{
  "n_layer": 8,
  "d_model": 896,
  "n_head": 14,
  "n_kv_head": 7,
  "head_dim": 64,
  "d_mlp": 5376,
  "vocab_size": 16384,
  "activation": "swiglu",
  "norm": "rmsnorm",
  "norm_place": "pre",
  "norm_eps": 1e-05,
  "positions": "rope",
  "rope_base": 100000.0,
  "rope_fraction": 1.0,
  "qk_norm": false,
  "attn_scale": 0.125,
  "bias": "none",
  "tie_embeddings": true,
  "parallel_block": false,
  "init": "uniform",
  "init_std_qkv": 0.0237,
  "init_std_o": 0.0,
  "init_std_up": 0.0237,
  "init_std_down": 0.0,
  "optimizer": "adamw",
  "lr": 0.000322,
  "lr_mult_up": 0.984,
  "beta1": 0.9,
  "beta2": 0.99,
  "lr_head": 0.00291,
  "grad_clip": 1.0,
  "warmup_steps": 237,
  "schedule": "wsd",
  "decay_fraction": 0.812,
  "decay_shape": "linear",
  "final_lr_fraction": 0.02,
  "batch_tokens": 65536,
  "seq_len": 1024,
  "doc_mask": true,
  "train_tokens": 1003000000,
  "steps": 15305,
  "dataset": "wikipedia_en"
}
MLP neurons of a small language model. Each row is named by its layer, matrix (gate and up: input weights) and neuron, and shows model dimensions 96-191. Each number is 500 + 50 x the weight over its row's rms, rounded and kept within 0 to 999. Numbers have three digits each. A neuron's up and down rows have the sign that makes its largest values positive.
Before each neuron's rows, "fires on" lists the tokens most often at its 100 highest values on Wikipedia text that the model never trained on.

fires on: "'", "- ", "filed ", "contr"
L5.gate3596:577528458487534494482447497504503450626511616495499477600457518516497608558421457520520487532535419481504479538510451440470506518514397586489526462460519576470467502430470538539569495497533449495511546551419470522509593415464605468450447589500451482508512530478613547547434538600434507522
L5.up3596:446471482483498558519531376488477530503511536442551558423518477438505444535473583522488465555498531549518459542518475562557562515583464463545578455412560547543497509412507550522556490507508494443549599531523499501459516465443484462533513615454467514463417587482530379553549567511450435433

fires on: "-", "–", ", ", "of ", "/", "are "
L5.gate5233:499565538439523581475635495527471476518484555499465483555499582517481493483495560459505435463528541594561522412464445513451382455471474432514523474412500537424514486492598549428578464470540532551536493453578469540433563519504505446525476505404433515516528523534474589482443502446513494506
L5.up5233:545461424455504507493504463514409506566394423517549546491458467475509511556552567443450611554542497606484429525438458489523465506386425562493526423464448462531516471383597467473451508529375535571482614403611513482420488538587448455530571524442615573447474520508515535520497496514534541437

fires on: "and ", "early ", "==", ", "
L5.gate2160:406581545442505548436561488520397471522526473539537509550505574525488513498517508502499516548524492451471562523467471576460564420493526525527402537596408546513488585600513496430495518526427560355554537450490554555524492487510474527500472518557522557459521515516504447406384453502484557485
L5.up2160:491534505500429558454508461639495547465526443496457432424529332541479483457588520478446502465483484473607510454452470526523517415567505494438555606562498474572484482493600496587523564504452542477504576473503488563542481525501500414541523526595520554521392434393461487497555430502473538502

fires on: "| ", ". ", "in ", ", ", "for ", "2 "
L5.gate401:456499478415474461425538454536524602459468509570487519541526470456457449450430545432530479530499468575421453506424469487471555503479525441526393501475497502492474579531490477505512539579429466552435408507592439541498519507480456451435537538469529574443445465557461571524467496491479495631
L5.up401:490444536547587426407496430548553418491522407432524559499551550489500559571533512476378551475527467468513523494497520573580504496619423495518589539454462450458450505463564441393431461464536477520488494515455513488488475466575488559481485421510428441463407470461513500455448501529448534396

fires on: "| ", "(", "0"
L5.gate493:478500489541455584463551425536543493498498422503482568550495464438538561471429543469524463488418588497529532491518407606505403498492416541522590453515619485518409495439530491515418464429532507614460454582447483510498556434518446525572519485477410456516434525503452493447538420589503512511
L5.up493:440457570437481529465473506508547515549463471505546410555498483453641452434512525432530465549526579491474441448572544470503456563530500559433586460424452481509480615509547508455464449531453529496582452600464469485555449566481519563490576480507437511637485452475611431490459520507490527566

fires on: ", ", "and ", "but ", "1", "or ", "."
L5.gate271:468522492462502624529620514531495439541480483483452510441540610464501510513454452516469504427525529540502452524402458496522524459423409515521543470507406581494543473544509549531527368521471465411519602476560501505463565595439378460522437468440432433482498563592483522541516453543433510456
L5.up271:466466466479466485528478519587507541494558517547564535482542546481452603528537545508437524472566562491529494447557507556556418501566354498492466562549512552462478441418496618512552468551440504420504505455502499492506518511481428449495375457467484390496540558492414481515525410523482553511

fires on: ", "
L5.gate4393:483490443471521482579582597476474389524533510528477614613620465529456464673472519429548509509490501543482556498492535526477524457423476552483508440477480477454472470409461519541540454520502469468465557469498591543504553512418514581491502611473463520523523516581515533550533483562468445556
L5.up4393:510484478573561500604458448570532464432544433597515497475537505473514581547522574563518394506557506400536472500475556431519513472550485488391460446527554527578510524435509508563567507521485478432556537452497507507477479567413537475519438533478457459528484506520554481529514546511426478581

fires on: ",", "Kl"
L5.gate2441:502495521565388497520448515447508446502508515472484528529487463504543526383577466550480619579518511519457461518601469598479553472556498474442565537418486610567412441519535557460518567572569546530515469546523460559475525493487458499570515466522494579482553521483550471568465551568429480545
L5.up2441:470517587561466507492613499463533517441511468444505461500489577411482505530461516532460521575467418540437553497514525468559464485471537426455497567505529541483560551531515486491509508573476483402539555509448468559502517481532500507595521526481514521552546438506498524414567510482619468527

fires on: "and ", ", ", "of ", "c", "for "
L5.gate1807:416528506578547500490548499477484484480555478519504455504609469573499479496523532474381430561534555506452489567511536530464572465527404442496445423589431474484526491535510493508585477494525433481463467462527486530537538492434537515539574503497446577470481483418566488521544460433566503514
L5.up1807:451550387498537520456449548466561546494500545591463545503485573483469482517476431502453601566507460552447446590527428437544536490453443564492416516550440516435530511453520476499501548533527487496500472447476534505546539511505651508435577475496540583546436435433480435528568400497529487483

fires on: "| ", "A", "one ", "It ", "it ", "ou"
L5.gate34:456496540516582498499606422497567479557499542505530559502480471538431615563492502600432481564565469547511463521511544547450545467532411529425581478557459462531500449496478556501481486502525413450502457556531533553477517542486532583485452514528563506443533453508550463599434572419517546499
L5.up34:604505461569479546513418403480416487462550491444526594526375464442501522587523504476434469437565477497466474515509497554485519513474493547559517513495467407396476431475599521518509461561578418539574426528495520492483557428510414509523532509528510519452468497503525559482526572483522501508

fires on: "inter", "Inter", "199", "con", "pre", "so"
L5.gate3591:479549621479565531512447453445569510598498511482456524516482475595575498493368502456377531515439404498461497457523448564536449486474485500519528523508416524533480430517437520450447420565582542443526424569496504509511527462468539481588451492590395528571554451416479554577451529569449570448
L5.up3591:575549498539547457492408500448405529421385448522558514405456512474473543469474537516525466517515470578439510482393472450497411561435492494578466515563513512461596469483491409563527498483391462521513455554525489534466491488570465488504459451542522598374485539473501590517461400597454549489

fires on: "\n"
L5.gate5133:506494491538463525579525463562518511578427597451581437561497432538456426534471439467458463472535468411468553540519516584506506462477368479380520410531545459498485480447505404462533517479536502435499540518571457565602574557469480464568483495455500498500477496435442553536587498581534565459
L5.up5133:543573414543526577525598522549609578563451574483464482446473461590437506592422511451507537532486413369538491445516498546422503444498510547413488390487484528551522563404502491493545520471430499406451511458441440464543498575558469460485523410480501474422517543499536495563530517474474444516

fires on: ", "
L5.gate2698:405530488487572455524623524439580455555481459520453614537571415524562527491529489436475513597411541527529547589445460601321501521467443518493441512493436464451492519486551514443460517538535499557499549464463453588593516521488492566529594516453518440456504548430505440531484426486485497553
L5.up2698:510480442544549514525523498515550441521556497549401448522573533516500414527505463521513487498555417473460446442502461555488519509489509613509503460409537494486542530461466522534543518463440404411533588477548526473499459436453518510531445550564517482462417561559500456479614472495566524510

fires on: "and ", ", ", "h", "more ", "-"
L5.gate3594:455481468507521491446478524473461465493572406594569537553571530509422462452571467477445517523446482469446461484444520527517448486511448583523512468508471454522475608419560559390500531452513460523483549512508555447593525469534460514468477373578518565501462518572514513500576598475571432518
L5.up3594:520485530491529461468519454553504499543528499506451509532558537503506431479576523519415498578483502568457536469467556564481530477518531506464601552456481533597512420454485544453475464483511524445522487458514452520466480552634535542435479577504491422538356545457547454439422489545574579578

fires on: ".", "east ", "East ", "0", "North ", "south "
L5.gate2336:489470583502541503453559492510490452524400468536451585484487505460461547482528454527557414405456450464497488493409523534441478506501474526515507503521496454502500444528462519477434480496530429477507531592428479460545543573489413477494414565472360518496498517372409452492555513575472552483
L5.up2336:523447538433501469553483549631559572460554497412598496474533510480588544504464423483467479509563518437472424478521518451585406502429487537610475471542468492487514487426468449402527441501442510477442568531505483525589505450576513540524444500454457498463441487519467522586618578472519524538

fires on: "| ", "and ", ", ", "\n", "or "
L5.gate1260:474455476597474477523527556445536559517537422563455409454478594525533435529527513460457570458404450551498452492505510509508469421543449520419534553525441509552521535515499516479523560495474468609545490534495495497650525464558531421462458427490446549513552530433510626481430490461509484495
L5.up1260:463502546422544426553528534614486442567553420503509464471521469489459547550499473578560499557518552498513520491556585556598487433492443411512567464454542586478508539514414554492468577519513565439430491417515481495442512467577468521460401510449531467529506466417406419503442496508557432457

fires on: "\n", "- ", "| ", "("
L5.gate278:423396456468529556528554458516542497489402507479559449425491567370469548480475472431464560457534405403504483593468514444375531522558436506449562468453552538577499453527476520487484529493428471457538455492477400484544566500418596492547487461437512557519523458506544525541544471451453473540
L5.up278:441496481500551559477573462465437555461412397565531424478531483520472433453455399496432455500478485440459507455591469432497499494529508567401546449496494536466465442489388471508434499540519475498451507561565493508550522567526563436487483515367538448404482542546541508539581495485515439462

fires on: "was ", "is ", "r", "been ", "construction "
L5.gate179:400496525504473534589583524491519419538409483488519453619495446561451496489515457496437485442464460457556429496495562506484430398533473515525425438571449474469495431478505574525537541469454441507533569431454505505569498461473469444609543430535495558511449459476501564541498526507464554608
L5.up179:471562557545473538460421405501450562542424434447508486516421558580461421419467534452487410429574497526509455484520435485472498409569540558468437452469502543597456408474493492553511432528515469575553576484408500486491439480525544573434544409542564524526511456580497529518451507556518550549

fires on: "was ", ", ", "), ", "\" ", "\", ", "| "
L5.gate3671:493504540529460568519420453592390474470458600481414521452525532497538538543515497471467479424553563431562518602448411551485486502520523513447518500459492410502478482473523468422433578524451452503555405535519514505539566506457495445505644489527555676512498516546410523473505518529488517506
L5.up3671:537531394508487526504466463560599429618520482441483503427497546538470478524485458465473559535447514429493475404512474517434569445472516532557545476482512507510489573457491488463568480458370537477500540553449513517483538463540558495539441531571458542519511594448440427487466422508580577453

fires on: "'", "of ", "-", "ad", "war"
L5.gate3838:416396465494505543524504447495565494460490578455572541538614496557545503438574525456402445409421449502553504445493489485482411544483460500500480518498397487418509423497533503541480567485479501539409439481479460545510558464520491623559461486549522567450415489509564426494489489517526554529
L5.up3838:591480498519480487436406451356528510597599451462412429453536516481495488501532502543454418556487476488466520489427411464442511546409495550537478468612539477551421413532470497593516485508563532501513433574515442458481511516462504532489493506452523590535539505516525494567485472533467570419

fires on: "and ", ", ", "-"
L5.gate1082:436516524435519516459553553457509581480469438625437532540528471502536540476487507564481485451574386508459455497585442511528533432509468447471554517557388543558479505529513526515422486463557484589491475455447497531527510498539420427515474526532518480475497478510480475492450429458464584402
L5.up1082:556466515513477572566480499538392484426500520516550565474524642505479576505495521518550622413419488569453408473519569502430470485517572497560478587552552589484502480460493540435453486499498514568542547532547556532455495468483492498460504570562511510497429498599518486446482564418553471457

fires on: "D", "d"
L5.gate46:582497480554414502531498502481447538455562489525535573534511494450436471539562557444421474442518538496489496458540483441520700518415423535534569509477431547469529458441526516522569554497553468474444579505536501500433511500476458511530530525437515542573524530451454487430541477546519478542
L5.up46:539437451488437527486484604564518508573441500542464476496529534414542519519516512400518483557507522526469514543480483443406438518507497458475433494559583438584623501550476466500507568528474484513452534571452476450546535534477541503525531476441467519507465514435486492472428399531534467485

fires on: "was ", "| "
L5.gate468:484499499495514458585513430463538511456516469498476544540468568536531595375660493517490536553557507475488529469524604505382460541502443550488394481443487474522501502552489467496584541508485498495476518524418511519551548538523429484500599477553415554546440520399589537466431457494500494578
L5.up468:484533465500548533509515400514440563553412585539502475461483602483552487471539536548397496488467489463504556407468544501422513539505505464568540493499476512561461581441471502449504501557468447517574597476473503565430500458517478463474544416500529459637500550447601452439454544553535538569

fires on: "| "
L5.gate2253:443549443612519444491438558518592533478492496494517530521499476462476443529546441569508427563457487471552464519528476445514599439527491493441417452452431555535504525427504442483569549474426548541593482532505601528596533469541509512467496450455549496461482475500492572411461415490439519586
L5.up2253:482516479502520481473527458539616484507565462526519555447525437556435507519546439507414457399486475433533513513560484386526485498488487523491513500441560558451552512456490519498402515524507434524521574474488476546564524505513478507526491536443495592539568386460481479502464558502429527458

fires on: "un", "-", "Un"
L5.gate4560:429497565423416490507576454521568453561462461505587493542523520501589511557462554434455591519488547447452459415549491527503405489432537417460566513469513544542398503494598416489439565488522529526524561525592576501507492458428517486522469460503470481510519492426499521487496461545464484491
L5.up4560:465461459563434548483520489559585476436577478485537522494543448496541513464523466401487523470471481507447464462520480410483496423535501540515492424564593529520567535526575554471465543448499558506552498525455500513430466439430382486548570490506567495579471545526463501486501511508483433445

fires on: "0 ", "According ", "G", "(", "| ", "J"
L5.gate373:517487499451494446463567542490437457515626490483553451589541414467502615561486481503460534521496493462490480516487476565502527562464368572385479573544537473478473566500577411567499428469450509476454541468535544617515590548490422481476468535398470470425474416465507413484518482612511549436
L5.up373:523510520556564549450515497480455434471414487512498480563527465519392479472570550416493511545441531418526540591562444514532438558501518507464497552511526454477482393498472495513509478493466513484468492494557455542487520500490517523538475473449563472448460576519457473567516476498570539423

fires on: "is ", "started ", "of ", "in ", "was "
L5.gate1049:525540540560556579472544536527426468528531390465535585491467516464489527448490512462481525591469386568422487439520556442454501533478497460580416421578533485509452438507397625480516599506517514550446537413461483486570504525575454539511518537565482557511476439533533464509470524528534524539
L5.up1049:467419483526470466531521423453559445558484481451493434429526535553549441430452459485568495507467447515420500502602536393502478478508501559514474447506431493471535480437451514491489503597410499506522450481444434359509481446505543543449552494529490441497492526501442501519515401492485541601

fires on: "| ", "\n  ", ". ", "Cas", "The ", "2"
L5.gate1297:443519550458487476494508431560474555399531495526553542549580555520456483465433617391561453485499468558546495533548614565525465496462449529536551521564515539488530427486563542457474516603543456584424511565489540508399572465573425591545495572530479509543528489457435574521459592473546482554
L5.up1297:536437549508387508460507535485408537500418587498488503451390477508552558428443483476450442502452463568475610462513498468504489477435441436531503462486467421499541492472506469492509544429559507492493488579464515471546533495470463504500548582494510503486541485433497448438548554476542482565

fires on: "June ", "May ", "August ", "July ", "April ", "September "
L5.gate1777:439456536516556572506560523508535522466491558468533505483493500500514534516534553404518500414462484563430446530515530593539524503598457501520546508422516512487555573520542504522587575443557527610533599521492468459489492555495424492487452460455474517495458538558509534508507509518396543512
L5.up1777:473514522528476553525525574458450510515494440512548520492578605496465505535509472554512472435557494524503439582560505466528479408476461579505518464475539446493510583443502567526652514485583517444506453505558510522429446477508583443492519530511560527456490504481488540493542453492509488562

fires on: ", ", "- ", "(", "., "
L5.gate3163:479430539507448520581458612533514441561488470564455532539616425518513524519524485524527559600509517498453502550543449632457457523614521600538514456552467541613582438439591562515576593387433392562542500475487549532507452553450608589507493441490493576547491419438457431570363512515556571440
L5.up3163:484520464515485553617526518420479437526589436508372613464460485540482577486467479405457518455491574463486522477593455569414570571511436584520525551472438519480462598514562477629532484453468461440549423500536539556474426476545561496625526535535476564509471418472472538489530524514536543468

fires on: "| ", "A", "- ", "L", "M", "B"
L5.gate3209:497390441497565474525519498436501432589518480479502529562489442556364590493525447575478567518407439499536503595421457456525580596590409465383448556508524490477646504442478483486469502515521475572558506566508568458445493499491536523529491481502506427476529503507485520519517473528466486413
L5.up3209:457537561461500558471457475464504545467521444500527561526453510495471502561496558383456512418503484534529469472421419450445505530501467471434467535521508554408597416463443535477540551475513487630547560558529451411492548599531598434495447452516515463509497489447482493533520471549536337465

fires on: "and ", "New ", "County ", "World ", "Kl"
L5.gate1106:403630461510497611534517510531540410510489504562469497473471499442417506556513552471523472477516437496509517542440464512549455436500507494575496455431460505493536447476509448429499521430500578527451552546524587549579549549483529564509489540567531444545460497496527548499414451485509596464
L5.up1106:472526462514409523581462467479477426395510528500457438507515478445477493506553481501474504519553555496472430554498603478452499472551504499429448532460458571537551395536489456561484475453586567471491480574551532539521460588563534506465527489615599535511430556497579516428541516506600500478

fires on: ".", "and ", "of ", "-"
L5.gate3467:476548503490471535507525494443416463427531475636450510525576382554485478446551569550437513527536428549417467541483460571388523474584417551459568410469383553458503560460534581408535516514530501533624448602526607512485492509446580512548488439491566549525596515419529465520405516445560397436
L5.up3467:404509540495529495461452437506513490485504559547445517481471558483523537570451468453503495528473526515511480418396470468523483477566490493544541474500585434425546500496481541393474468464502517412541451494529511467475452477446395566599583567602584536499387530500481451411540520488467479513

fires on: ", ", "and ", "with ", "), ", "| ", "/"
L5.gate1448:460539476440501529645502485515569446587526540550487507520523556458567534556572589473586531500470546591490557453485458636482429531577471540495530509479498462488444492446532539436512528443491467533475566436510516537498546483525613555607532463450464531545542500481503507544469510490571491478
L5.up1448:469538524554519520558535470501522552482483427545532553385493437577515505456561480566505469378459459526483533538480474517584457512516538541471563461493417455476501451457448540503492423540566444463545485483465540592510493485433434570467510417540525609504411526570475419461537550584494497486

fires on: "and ", ", ", "; "
L5.gate3072:444481427507459504452546530511549461535502566534388541560561496531418482551515475663380490591447458529416502523490467548569510450485387457474581452438511485467546481403414440443513508539461484524447486435536460527590545564421458492539567449470454432499525560477499560498520478478571518427
L5.up3072:457411386511516494439493541557591458560545420464421529568496454509441502506532469454402375432635505498363444427595475457515512496529410560478511406437528566445518449478418476486552515433513558500417506431530557553501480540470475395584481511522442453556505553424449473534507444492529529441

fires on: "D", "V", "'", "v", "– "
L5.gate2831:598463521536533419559430561512440477559480499444476545481543511499481499463551445454528537549426481443423475535611524480448569583533448596568468492456553505418466514455482512391407454530502460542515479460509423518434571506555457521538563464543505497514557452570451516446528451565515490505
L5.up2831:393533496421499612558579489505420456479392459555552535520501502476523464589481465508515538477524471485457448501415627625566468577482545447547401492463531590484478611536473504543505440454542418548504497508494493522577501501509574479543510489557403604620550436517560561502633530504516543507

fires on: ", ", "; ", "), "
L5.gate3203:488521530539435579558492553501597428566452532510488469497468447583562524532622449453469435452616504487459477430472451548492482570547450519466588472452466519572516558415492462429541631361467531549496564456555471457509539504448580574437582533516460515546472567512501482579535516610583462422
L5.up3203:582575484479497553504556454542466465572427412452432562536500532515461465482391435555492520506467510432494549509449489461462447506532531446453530412571569444522522496519570525479608529428489458499605546485551524441543528452551513487563493504516477536536499545536469442526550548479654485495

fires on: "==", "===", "b"
L5.gate384:493486524378502520570439521471445500588530534510484615550436464506528476531479482558490466592523522570464575478457442513460503562566523457435506450553466470532478464464528512504442567568468506534560580436438477534465569512551515494558506472523537361579443524443543486497438428563486477444
L5.up384:550506462458429420479518437578446653441504554500493542479492439535489398460439452488531471447556551443552411492521518520428545477520483478541496532509556482405502477497565497463558556485452510399458505474464509450453471508548455501539545486522486391521529563520521466439432473490507456485

fires on: ", ", "(", "and ", "– ", "-"
L5.gate1133:498518378367432519506467402494450496518542566493436567550475404507451537496501466453532473557422448502491479483420476518574522537523529506538538478593408504539462446462631564576533623441504542543551574485501567580521504522505525518467492588502345532523458500617469507502445479505472525471
L5.up1133:417483589488582454540545492484505471450483454535546489562548462574586411484598518577453410542504480512584506511432471520406573519607551451423460505490558523393481451490515556411552541497463464477489457522524561395445439542509469525543427500492551513530549459554471377496442407500484583488

fires on: ",", "(", ".", "-", "2", "1"
L5.gate5217:475474526501512495634523434525411486471420465591448481443561445439522602491462531548441446528519507506481409407544481499463430514524472558513480419497453496517464539504477512491604482569503466469506480582568514555447557562504457452577480480499499483484537487475403466545476509473472447400
L5.up5217:567452464503439558568475488546484548530474465493527548470473568475544432486501544459480494578555555434530612534525458524649462565530488501413529445486519553541588444520506519448464460499443483616423533529422503504407517546429514516518463491434527515470524387463619525472407531475561485508

fires on: "-", "North ", "Bur", "ur", "Ir", "Sh"
L5.gate2415:447466491473504568520462467505511586565517529530574527478466525518541564563486403432521456540449421518473565523404521496555503524499471534478514535501432355458449540546493540464399446442545511458577569470498481458474473507510424537507646549536499498490433483518430618396458526471502454398
L5.up2415:583399481530509406546471501474531442485543478556562459427556461547540523528470484511518494517388561518482526465505563481439440510560412506570485484461418481588494513576582536522436607516475588563471568470528535388534558540568531510487556533511486595448578529458392528495514451447452474387

fires on: "was ", "is ", "took ", "place "
L5.gate4323:488485519488502416520558508607516436524440444595514517454451557488438460478576583518460495442555532455613464451509449499500491507384405508565480518484487453465497485520496497471496462528504507504534548491453479412487602560516480478464522479513454436409389504471505509466490460588495547464
L5.up4323:443536536548597407496542507497562590551500483522510459446475552546476437535527464539470461466603444567514499455471523433506548475543399529521518486492469415537561533511466452481464502455531440548517477470452512576415544449528554492460534469520526427445465613566588452446539519506601481455

fires on: "\n", "|", "of ", ";", "."
L5.gate2627:552543385468484551479466532493463433555557517526533478489458425533494558534415413487423530580450477484384599544438474501473460513477526445516499509516442578447453432454501496556524470584492555571476478465531384534516554431530526441507449418509545451464534497436490558586442461492453490513
L5.up2627:611539400497457523440496487424513533457421632450414419488473514535472443513422520450474416550502423505598531479464498534500533485467485487472529502462431537534500521556473607568564418566426423424456479448464500518519523523546547440440501438451464485459571431502483566474485491564490523443

fires on: "| ", "0 ", "\n"
L5.gate421:536439464568445538557510517517427506485529477546512403554508457556541516476480491483515540568528463434446427545511460494511503579541454548415479493577522504565499479539431532534419494557506521501548423590603573490602567493596510531452484498517511449504567545463455624466514449412588532521
L5.up421:488546598484503449485432541551509488496551512457471488526521468444522642553493610629568472561559591477616563595453499477445488476514492526584477539511462497546512549465544458537457448566414494543488547498510608496480499463453503451424484515507553480470535553520533396398547520457586505524

fires on: "==", "===", "| "
L5.gate4970:452496535521524484540547485557499522546562508484430543563530411455503448445573441493431523480447407578591532474576504411417558378511567438485499453547506624489487551447552490458615568470402511566476493554486481457470555496485498408480448418504521497404523448510487547537585418416574365468
L5.up4970:546463583483603450472549502465449553428494460576501523447424516562500483494611438438494536490551520562463471502566433461556505475507546433522549587461447517576511523567561547545521517576546570549482562540551442476416474408465468514482525562506511474624538541555496510523507503523443526524

fires on: "| ", "\n\n"
L5.gate1758:370503499480518464498505491531559515479524575519535472481475466502446590489609517470533559465599546478556516445420572510515556557489412585507462410462617482549414491471440468520540514485506411518477524539512491509459565522494577514497562483426461527565468460522485551555479534490430515476
L5.up1758:516521514404523509500562506556502496561592606481446562420483464507540519507519499506521499512576493610470640408444482547513472523475538469552504456483551493572484542515632471509449540564512443492501591502545478474506528477483529462460556515543479422558581472468472503538480473500453521340

fires on: "for ", "due ", "after "
L5.gate2097:495517471392482481454551493566535546502478489523450520460549454527510480513525494447488511559575447504497534481525560563464475426433455507463496574496386497454450613516493476462542572514500430453450505483530544486497505588485459513492495483490481632571375444449478463456492492365575509489
L5.up2097:480538447542502546544467476521638508567611541588435443527471411503403573451538420494505417574492516502505538557449523490547475532555440472482411520444504467474532510500596437565550549490484538593529520478478553557474529491530490417428460482513549535528494541475529535453524473501516521531

fires on: "(", ". ", ", ", "| "
L5.gate711:499362432510541476531531565514516413540510442565569459547414423483444521501586602481343513527510516533469531502487488452495516484552439488389536438594454521558522462380513441519510494435383579393552589580564520484556584489469498449513450519503439516532425503517463495440523431520520464556
L5.up711:460487415556434551487404514535560506443472448584558470518521446416435535415491485414443576414424473427474359459395463466560452533498410504459491413626504558590554358413374549597490592474488477539527463659596571510515516498449467461551441454542457504510458537483542499595490392518475513477

fires on: "-", "shot ", "me"
L5.gate3448:491444450476450542426487450474455536492510579459504457509423503464453524560438559490392510570519512573470516427507405533555441522452509507488507520472484566493472523470487510563525423550587458561549512535530464521506506522390460408480519458503471422529454537427478503483544459457511567444
L5.up3448:591416470518453574517429479570530585500474483465500539498502647436508463537429454453523523516558604452512499413536490535492476458525505481498580533453416491520511568503468479502504455453496530552582526526538543485427455420478415373531541511426479501530465563476536527402465357525562436539

fires on: "| ", "Department ", "-", "Grand ", "GA ", "|"
L5.gate2867:467501430515426469539425551511605502549579553534529527539563406550516502458438465485520562591470517552545519491533474480529494472523502429486438604462417518527541461360447474535511587475498537450483424465529542471580556473538464498515515514545491553441513547505488500465497500508570384459
L5.up2867:541541537502550481511545484459553517451410485586627576524470621529510524515563441487574486571472483498437514533475443395434491556409576453471471561574603592529591531466467511454504513534494576525515525492549439461569511441563577549436454443548556470477447465510463521496504522516540486564

fires on: "| ", "www", "li"
L5.gate1125:458554401479451521475522473514451526486449470514477556534534555463544507495567507494492514439505451607449501469446548545567471471512486519418522412510436504574509529500561437499442497525483469484547473512545562646531591540424517558535469424603428516418587461477377547515445399415373483464
L5.up1125:591504427535433481482445441478524447526529456412499475459474499557500484447551428537448502569490438478549552409517499472421536395501471574505560551508548471434535492542435540489508486546472463528595565536483532433561464427513438448502558459451460480573597487567577571542449489467474489559

fires on: "| ", "i", "since ", "ji"
L5.gate146:397487545479484480564479511503550487500422569491392542511537567552378448383576470525448617566577508600539559547550534541449513506583471548510469486432474409454420507517483538563499477460476528530530479533514442373461533549442527594560469534505476483451482507374510622420513470532480439603
L5.up146:407520556408433550463513531551530496509405455523477522496517498552502482461438457494485440507509384538450556438445544459516577528537553495458535467548481570497453513579565471468485544470510477439512507542474488431450519447494451436449442440532424548537523557491487468525489537464495539513

fires on: ", ", "September ", "November ", "April ", "May ", "January "
L5.gate470:429477571484527508485462514482515371458449502454539544507585504432436567571644529403513473433459445550528495576453487606554489594467431516517431516431536491526566600434511479423623537467485548511600457470596472463527479471474439500505457599510452466438394514573517566507542516563542425488
L5.up470:465496492495497416591504552533597486497453503536510534490507532474513519625450454545566522541421468611515518517495492514499492350496462438547547484457376589499514394444483408397466547476502505473411501448552458574467523510533418445559498534515529522391503478491421482580556463490465486450

fires on: "F", "H", "GER ", "eb"
L5.gate302:566535504546507541501520467487480477590545618566547460414505518532440507482456471490468507500532454479531499508498472576543448540524423585527579457510469540527566415420486428440565653553488520608505457600529450550577521512519496498565458467547400517448453552463544479461465477507527463528
L5.up302:443509486531558420522448488429522582515497542468458468489440523452573530577552539497438496589483514503519610468473486467486510469552473541530492481477527532429568546600595474502475491540480594465532587439459480402524580577423559469617495582489459432561495489478495531441528490492435542489

fires on: "to ", "'", "b"
L5.gate1355:490463475514497453442415508513525487603545515542510519504568562535539398465499480530517514498562444495403532505569465549475526472357487489484432521448486484437451538376476509501487550552544527535488453564441514406545538487522442456573556449529536522499465472592466526503532527475491517505
L5.up1355:484487461464435630500519457537425445447541523567480434554418529490425494523637582556451400402449528558564513481507585444424473478532501538578558484460521582438515557581508543479514435534635470422479512468537522492481520502499543477475567521500570531491512478513541510461489525520498462472

fires on: ", ", "\", ", "stor"
L5.gate3980:495573477551461445544488518525447472612543393468467455554513411558548450529444556551462462449514466453523505586453462520455560539537451567407458473520519418571487397515533516386527506566442495510547546527545474510553529489411506504457545530491481568527556568522554498564476413514483522459
L5.up3980:499538521490458536527524429464500473417525418536506513465511474474480412560544516636588498404539508505534435557484525499503543516452541563486555475472471491542538549486482495445580435525503450466556481410571514545445439474505523600537516417582549603436549512560508444597508506527541572452

fires on: ", "
L5.gate272:467479505500526537630507491542493456601420441473445533579602502579540502513477461456581416476549541513474548483503478648498503469471455562497594432515434456429485549430572527563523551455488505456395585512508575514543480473449534577596483537451485436506549535531511351579503553467453514518
L5.up272:577532490489431462538460477531524395515520475531489453433505533508553562535544507562548540569561593471523568439489452459500523484558533563418636486504447472449493510462553504600552631425444523457502467476523448502471507501476519505564484469519533620580508547490498476575567492501445522440